config = dict(
    n_head=2,
    norm='layernorm',
    norm_place='pre',
    attn_scale=0.125,
    tie_embeddings=False,
    init='uniform',
    init_std_up=0.0488,
    optimizer='muon_variant',
    lr_head=0.00741,
    schedule='wsd',
    seq_len=512,
    dataset='wikipedia_en',
)
MLP neurons of a small language model. Each row is named by its layer, matrix (gate and up: input weights) and neuron, and shows model dimensions 16-143. Each number is 128 + 32 x the weight over its row's rms, rounded and kept within 0 to 255. Numbers have three digits each. A neuron's up and down rows have the sign that makes its largest values positive.
After each neuron's rows, "fires after" lists the tokens most often just before its 100 highest values on Wikipedia text that the model never trained on; "fires in" lists the words (lower case) most often at its 100 highest values on Wikipedia text that the model never trained on. A number after a token or word is its count.

L6.gate291:165149132162116150137147115054160217148133119152146107132154124077126139126079132099103134119108140122118169194121108076131181083108127137135070090093128118090139204179142091127166100152097100106119141067118122087129106193087187162103136155126104102114148098178152140178120167087144132147118135120174135064133158132117143117112132085137127149149187161111079118110142100085163138112119
L6.up291:167094130086141127136083107155123101078177180137134158108115071157145143146131073125114096159173120157080150150134099137173072104096144088074085109103113086069130124179158116137150164115101146168108143125123054123073112174110153157109181068127121156143145135103146144113166140129121086147102152111155118154147214192122115119141083163111124180164096083067075203142134189153064104170166
fires after: "," 78, "." 10
fires in: "and" 48, "but" 13, "while" 12, "with" 5

L6.gate229:097126167192155128103154073153169134143126148180167159168129143064157118114148103082154110131067134136116089163104170175189110144117181140089143071082127058084122104127126090135141141089149153069124161130156117076122118176133136118081194133173156145143076132078164121116167087150112116082111121136119134147152119108132075109170146099096136188147141137124093140169080103148148150058144
L6.up229:086115130118163170157134143186105121086112128094070121145040181132118086191131127169160119132187141149080150149177171127157093077093172099126160115166116095164082115149153160138151125101132149115120158141152098138102144096158134147096133087134121125102178166078093085132094116095134113124113127152115126117135131126148140208122092168119070162118141179106100177143094155095112099136213
fires after: "0" 35, "ut" 9, "en" 6, "ist" 6, "in" 4, "end" 4
fires in: "000" 28, "deputy" 8, "lieutenant" 6, "assistant" 6, "500" 4, "prominent" 4

L8.gate447:094123096136168040133121136095104179121101116109133125113124113090122039107129074144173139127155156065088084156119155110172078175162112139166108107073151128086104132113122134127124114136173163150134083139119127116205203073130184190166180139130121174161103140090161113135145158176134101112074127135177144129153131126116136097171136141157148148068167148115147121077078152139051154130112
L8.up447:148126100124073167135091066141160125096159086139096117116090146121154099120117137064129151182129151134070139132051133130097099094086130155151134146140112112152106127117144102139119162145142112133170150161087121164175217148165132173107186066167110120103159146132118088161136122117092148102132143180178109122067119125093158144076082207149163112158115099130131099137145107209146109137099
fires after: " in" 12, "," 12, " during" 8, " of" 7, " for" 6, " over" 5
fires in: "the" 40, "for" 14, "at" 6

L5.gate320:090142163192146140175131106167082098176099171153094084140157163100094152152119094115151118155165070157148084154128194089193122149117135157162150104111142142082165135140076112179080145108110124116157096092169187088154146118118170147121086131101085174114159099129141117182157125114102122142136126085080176140143138136118055077106129120114113137177157113134121122034098064123143119153107
L5.up320:073145180152142127096134137083118107174206091119106118087115160162189140096135138128128114127137100075172134113125114111063154134146140143096148093139191156150180145119125150142095120080134119101094110136093053136167183142131149140180105103144115169115115121138131106109110146153134189130124098110122101100086151157110118104153135097136099102109125102198144179185120175137151106188101
fires after: "0" 88, "2" 6
fires in: "2022" 22, "2020" 18, "2023" 15, "2025" 11, "2021" 11, "2024" 8

L3.gate74:143170064136197193086080082148124114141128186134184118146115106136137122129151095171052140170102140116116055131126138145094148128116133119129142096107068118119101187158112086114120086159108118088111136097077097141128097152169166153170180165103129109131092083145129122235169125097116117171127112093191142123143160110177185085110119214126073130080116166115071089141169116108095139158164
L3.up74:117108113182090149094111192140166122093143100105112170129148155107122128158098145183104130091155145141125116184106131130149108169171087100184138086098078093113137135150084136083119135124136101102066162122148064136141103070136111110126128151128091114147163155129171146142166067103136181134191120137138194198120075080127164125100226135162062098157103128130121146137103099100138158115088
fires after: "." 94
fires in: "1" 16, "0" 11, "3" 10, "5" 9, "4" 7, "7" 7

L5.gate168:150133121156170117075103081122152082095117083054179127140156114113101083143166151151137168153129117121114061059133148101101100137078155204128145135136171144127139060116116120118091131130110154141177174142126133099126127128201126118113135106082088094167168137151068130147140128103198082127147120136085163124184132072183119135154121143146145204094134128150038161119071155114141128109119
L5.up168:096125106122147119064091091170177128218158147113065117056086159115146108130147103195108137111124080148092157122125099114099097092129086132144139102145128131135115169189123177115173141162152151084138097074112119182160107126134136124182167078098124149052142143144082125125153137159148106153169200137151142106156134117162183125043125095152129123150122124102127102094117110101115094148116
fires after: "." 58, ".\n\n" 6, " (" 4, " and" 4
fires in: "in" 88

L8.gate174:138091133193117131164125175133140148131175150129196149159108140150160139135172114145156093128117139137164118129137076050092075096137118189120095099126090179156145086168151187193141103143148068069127085131072137155088156183131120129124119132072095102163119152216139105193144153096137124052089087119089150101163173080142124188151088130128080137084137120099176088111146128088115110107146
L8.up174:101139168116100128112051049146116117132165146157109120112173132066137084122197167094122171067072127087094137147092119102073147198125128111157131106134192200130157158106201167107140141125111106147103126149117075118054152125177083159140124100151163151139163145160110166142118113143148121131172115156112113126214129128086133116152139069143097127151065107143122143095138186141152123146115
fires after: "." 34, "," 29
fires in: "it" 61, "he" 13, "also" 9, "that" 4, "which" 4

L3.gate273:139141141182096114138157106122099134116159157152162113140177124123102148128136087137137136183119122134150102100150105109138111174130199159099146117138210114167142100167185088135148074129077134094119128080081122193096131151175152081159113075140097030159165101120112105107180167091177138141113143077080138132142210141182174183140176117095123080104101162158088096109101186127135153082141
L3.up273:117148087104110075140100093117117125089149137117118146150097151207111170147162126156109131108086174176112105092151112114084094138127118127125164134115063156055163083111109103113151126202097126143147122087099056116143120120139133097165128102162124135159134087117107202159174135186165067167133131080153143100149159181170174131134156121083088155169128094190130166212143073126136104147057
fires after: "." 39, "," 38, ")," 5, ")." 5
fires in: "which" 48, "it" 41, "there" 5

L5.gate355:123119106128181125114172129185202140144148114154121081107165107151170135130148150145080091176104148124084055131131158131096111159092128104150087153182080095133118097150134075155109101173157108047120184109126136153189140081089106092128113112106116124136125145081095158088154128104111149129081091170157165107158140143129074061115161067102065154100184112125139149097057125174091179128195
L5.up355:096140136089137090205123202126088095106126134185144156100144126119174126129113143172141142068138129120109134123025169165117079140170116158125139121134131130101105165113101108114145076150164143116092119119173090073206162110068166176178109140140164085076160105173149095108127199147123119096103106119131180096118136117105157144171114122145106117159128086067108118116161074093064119097100
fires after: " University" 23, "stitute" 12, "ry" 9, " B" 6, "ank" 5, "ke" 4
fires in: "of" 88

L6.gate407:092173069159153139173106085155131126119179139156127107095116128105122187103159093144168150102107178132148123131119133069123167155176122201104102152085129143081064177144179107135114095169140112131145165121142087119162107187113095100112126173136069129116092167150122159157121150134162086128113150083126174058159111122129173131106118093147126156149098086128161161180151116091159135143143
L6.up407:140168078136076097113192135154122156143178160171174154098102091122103127146144095154095118182112117122093125132137157122129062096106094113156136098112109114145141097087153127145074128121149106107141124142187096148093103082132149154085150100094120091129178086121045190162134171112211133105109198110147141101178135086112165132135042097193113112075165119144132071124107123149124169120128
fires after: "," 21, "." 12, "A" 11, "-" 8, "B" 6, " and" 6
fires in: "at" 15, "in" 13, "by" 11, "as" 11, "but" 6

L3.gate133:122117106130111152156184144088117132125172176158021125147144164148123139077119068169108102179170084088163153164121123131085173161142120171128139138118121182134126119114113156103154134151161149161146079189145138122119099093119110122114112106112125113123127158119081087097093154205132156118126128149071137183111109154184132053065144105118162128135120161172127147136052143048147100143126
L3.up133:174149160123074169061133126104132134118142137124127173125106092112136203085099144191124127094070121145135076075112129122043099131161132137172151126165091145143103118137125088155181159155177183138112106123122116115150127115099108089127154167115161145063132111127132087099095093129105138105199156137133089111148144153186090166098160096101162126131131093138122155198153082108169143167105
fires after: " he" 35, " I" 10, " who" 5, " she" 4, " He" 4, " C" 4
fires in: "was" 50, "is" 6, "imperial" 5, "were" 5

L3.gate92:077164154172109150154116122132143119130170086166104127144143067133158139161139120162099153094129125080159149119130169110096111137103136115084108094149089175109091093135146062108168169117130096160106096166092126116161118140110169108091065054136056036128111084194145145115096105143144135097121147207098129153111078125159128167140138113176146168092155118166141162116128162099115117115101
L3.up92:126158125135105116100152133153105183057140161144084063128121151117104096159115052108151122177089164096097126130095109131195159147094153164142085152135130119149143106103119213161115078196135129135120113091088084114076169147114116134086186110099140141156116147107097162170161110157161136113190127144150110150089138186143131126121124210116121153107127163092107062126140099136121168162154
fires after: "." 66, "," 12, " that" 4, " and" 4
fires in: "the" 95

L8.gate86:144161139124195102169130145113089123130155048128138127120136100116132160148083100148135156165143185110073134112136109174134135124066093131196143157141123114114164120091126162138136148156062181084126121086112044112107089078119116201132084121131122161101149073171149128120132147109128152077161174096065178127171103165091085124149120191156124094192112114172087167137105081110165083149118
L8.up86:091162128138136120198160063183083068112166151117085099170133114144126098132119135188080158140151126168163165130096127183112146173176121133163126111090090177153120144144115125103087107120125144170159146118137067093115190088122124196097084100105169175111155119123140143138128142062120119049094154117126117118196140175130062154127152186140144095132097106142128134094156131155159143088080
fires after: "0" 60, "2" 37
fires in: "2020" 19, "2022" 16, "2021" 11, "2023" 10, "2024" 6

L5.gate372:140150132139075136107109106156100134096144118165140122110121118115176170116150121105138153155133174114138101159143091124086152064148133152074101121162143150143139164153172103049165123100151146161239104118133146107101133174046063124162110116099115080068107152152100122180133194110098132095124170140142130116111124117136117125167105064118119181132106147058135151125160126054155128206109
L5.up372:150230112122052111146126121102137156147130183126127152114144116149159175146124144117141113169081154075127063150111111178106121076136180119113065135132130117098136126117165074117189069040107138129130157073181107116099114080117188138152108132118151134124154190200126097171147036114083104061108165118120115133133133143166132120145177107165139152154130133104117069105117123071145141184125
fires after: " to" 20, " was" 20, " would" 6, " can" 5, " d" 4, " av" 4
fires in: "be" 42, "first" 6, "being" 5, "later" 5, "also" 5, "available" 4

L6.gate401:129178177113143170138107119116119129134121108160085082102073163094133172156152163118085122118144138120118100155103117096071102041150068143074139106169105141127102177164149126117072121126171173124159040127141114124122131099117160109125162172115192078146160137187100098098127076148117159140154138092148159169151175189114096087121122234151130124157122085145133109151145051103162162169175
L6.up401:121069117133121100127206113139074116141064120064071127150108108159135111150153156136149150080148138084111124094120161120125129142110089200101169116165152116144141119095153144163106103086150144115159088097179117123147134075141071150149131124129145118123139142143063123127100113046167177158128141056124065119188184107099101159074146151113166078143100092189096124102128105177115189158128
fires after: "1" 14, " he" 13, " who" 8, " He" 7, " and" 5, "a" 5
fires in: "had" 45, "was" 10, "has" 9, "is" 6, "s" 6, "never" 4

L6.gate339:167204076087171102165126101186153073096124144153132072105174051130129170101138108148124150153144168116140137116119119113079102089154121130102059093121168123103200131123123116114158092108144181155140136108093101132119079161110108128102157149114101117074122137116154149166135190154095179093139111098146158140164162115121095105140078137131162139123187133140097154097159144108106061080134
L6.up339:126093059158119119148115071092159098106144116148103105149106151179111158098156112091156144176138209116163196185070190141027091091138153132154125104126112147075135076077108119152142087172163105197129108171120098165135106098129156124149126154128098149134097114187159151141128144120087092127113166144145111167118147135117098100124136133065100065133048114170122114072102141088111140137157
fires after: "," 60, " due" 7, " W" 5, "W" 5, "p" 4
fires in: "with" 48, "after" 10, "to" 7, "though" 6, "within" 5, "despite" 4

L6.gate4:104190120102174129136137159165161132081171106079138113117180115076127148144135134144118159160116115102080079129162127139136157116103147131147128123094167143095112162134143083112083049188115089157113078104134099091149165084123116071151120158115153110147135106092150123150186174156096096156162103110222062113182170163115118158107131127110107151087176134118134206145129146136120060152172
L6.up4:093144131173141089115137109158157140116193114129066104146114126121145087069087097176116151150089112140129138102156091083165127198118155094124136125134119068104059118110153153149130138117103166083130168100177118148097139066144158127117130081127118118160169126108142197151133098131134148181132142170152125164165098165124146084163156129082089122116157109130146154115079128124106128129122
fires after: "," 66, " S" 9, ";" 6, ")," 5
fires in: "and" 83, "sir" 10

L6.gate65:123078178156132142164116132147179143177179141097100072116072192101064140169087134098115120160143162180130076159179116139147132133126192142133095102149089158078112143096089145084115101161100104146108174119132160112128131110133159144079049132119056143086163185116097145082130157125086135106177132145146143108125138102184122119121171161122075115133167171187156115133106187103086173109129
L6.up65:080139114133077146126151075134085147098129099073175130170117159123154148192076075162132107127107119121106147157135154161127156085150128090144109144121164088129114153071164092113152042093161179118151132098104095173088125114088136127122197121117115134066101092094106124128164159139142189166138089069115167121154153096135079167127078121090161075138076142117158137087181141097182083131157
fires after: "0" 41, "," 11, "5" 8, "arter" 4
fires in: "000" 47, "500" 5

L8.gate104:078181120119120086125111059187076165124129094193183140060139128119102086102097117114114131182179132191107132193176141123122071193150112203107117156140195129126186081115110087139140204184105104061149124084113121090087126100114148153147103140089162124114126100122115135142201133127128161136134118131137095107160155117163120174126090100110119103113118126127099153143132166142134062156102
L8.up104:094169110095138171068140095123082089141132112177164131111107123040123141127126125189050151136134081179096122130143170136186100117117178128141123115124140148127090104124108120093164143162169092078121108119061113172131139118124122087166179105116099172104112160110066099113167166099134137188097158128103184128189116140125142111080068127070130094107127177122092166116104106069124156135141
fires after: "." 42, ".\n\n" 12, " the" 4
fires in: "in" 30, "a" 10, "on" 10, "year" 4, "following" 4

L3.gate101:153134145116083169120153121200144170130130156145153124103129142144105139100144100103147129122085142154133104095099124191136165155111109091047139104093118168142118136126135118062092139107133157159149152091159147175086069167096098118133138156123148166162112122136099131168184168105133163065161100117101133188110153081098150119124108186128094144085149152111072181127079140142199107131208
L3.up101:149165135168153153123147100195196079157163153144170136095112115089088092136107111125138127145143169158126138157086110192146133142106152087098071112150138191135051113112147130115120087115173162167097123174114059100093124110143142167109182146081135105177153138136142145186155102083154118094143089146099217109098172119102086100139081107157092128092160102080113139120121128123158137187120
fires after: "," 30, "0" 28, " ex" 12, "m" 6, "5" 4, " dif" 4
fires in: "000" 52, "almost" 6, "existence" 5, "existing" 4, "500" 4

L3.gate114:074073146090100054116182086121097134148139121136079115144158109108141082050204090128122134148112119125136123105143072107124103175108123112135119110149171110080156090087119167147210116147123130087137204107107109135139165207120081090136106094129164157152156100099173103117156168092182131135133119174152104135144124124140113125158107106132130151149083120114150090139125187145120148205125
L3.up114:113122124146116119138111114146131170127110141140140151193150086175102148077132116125112077087067058134115149088167151113137140156112140100070093113159074115120139169218113239125179138137102141092172132170176099154129108141109140113114116085141097136123161141119119084077139115106227134093135129141070102129107119119135122139142103140116168079140110118154095088133117126156050179123082
fires after: " University" 18, " state" 10, " fl" 7, " tem" 7, " fun" 6, " B" 5
fires in: "of" 36, "border" 6, "that" 6, "regiment" 5, "flowers" 4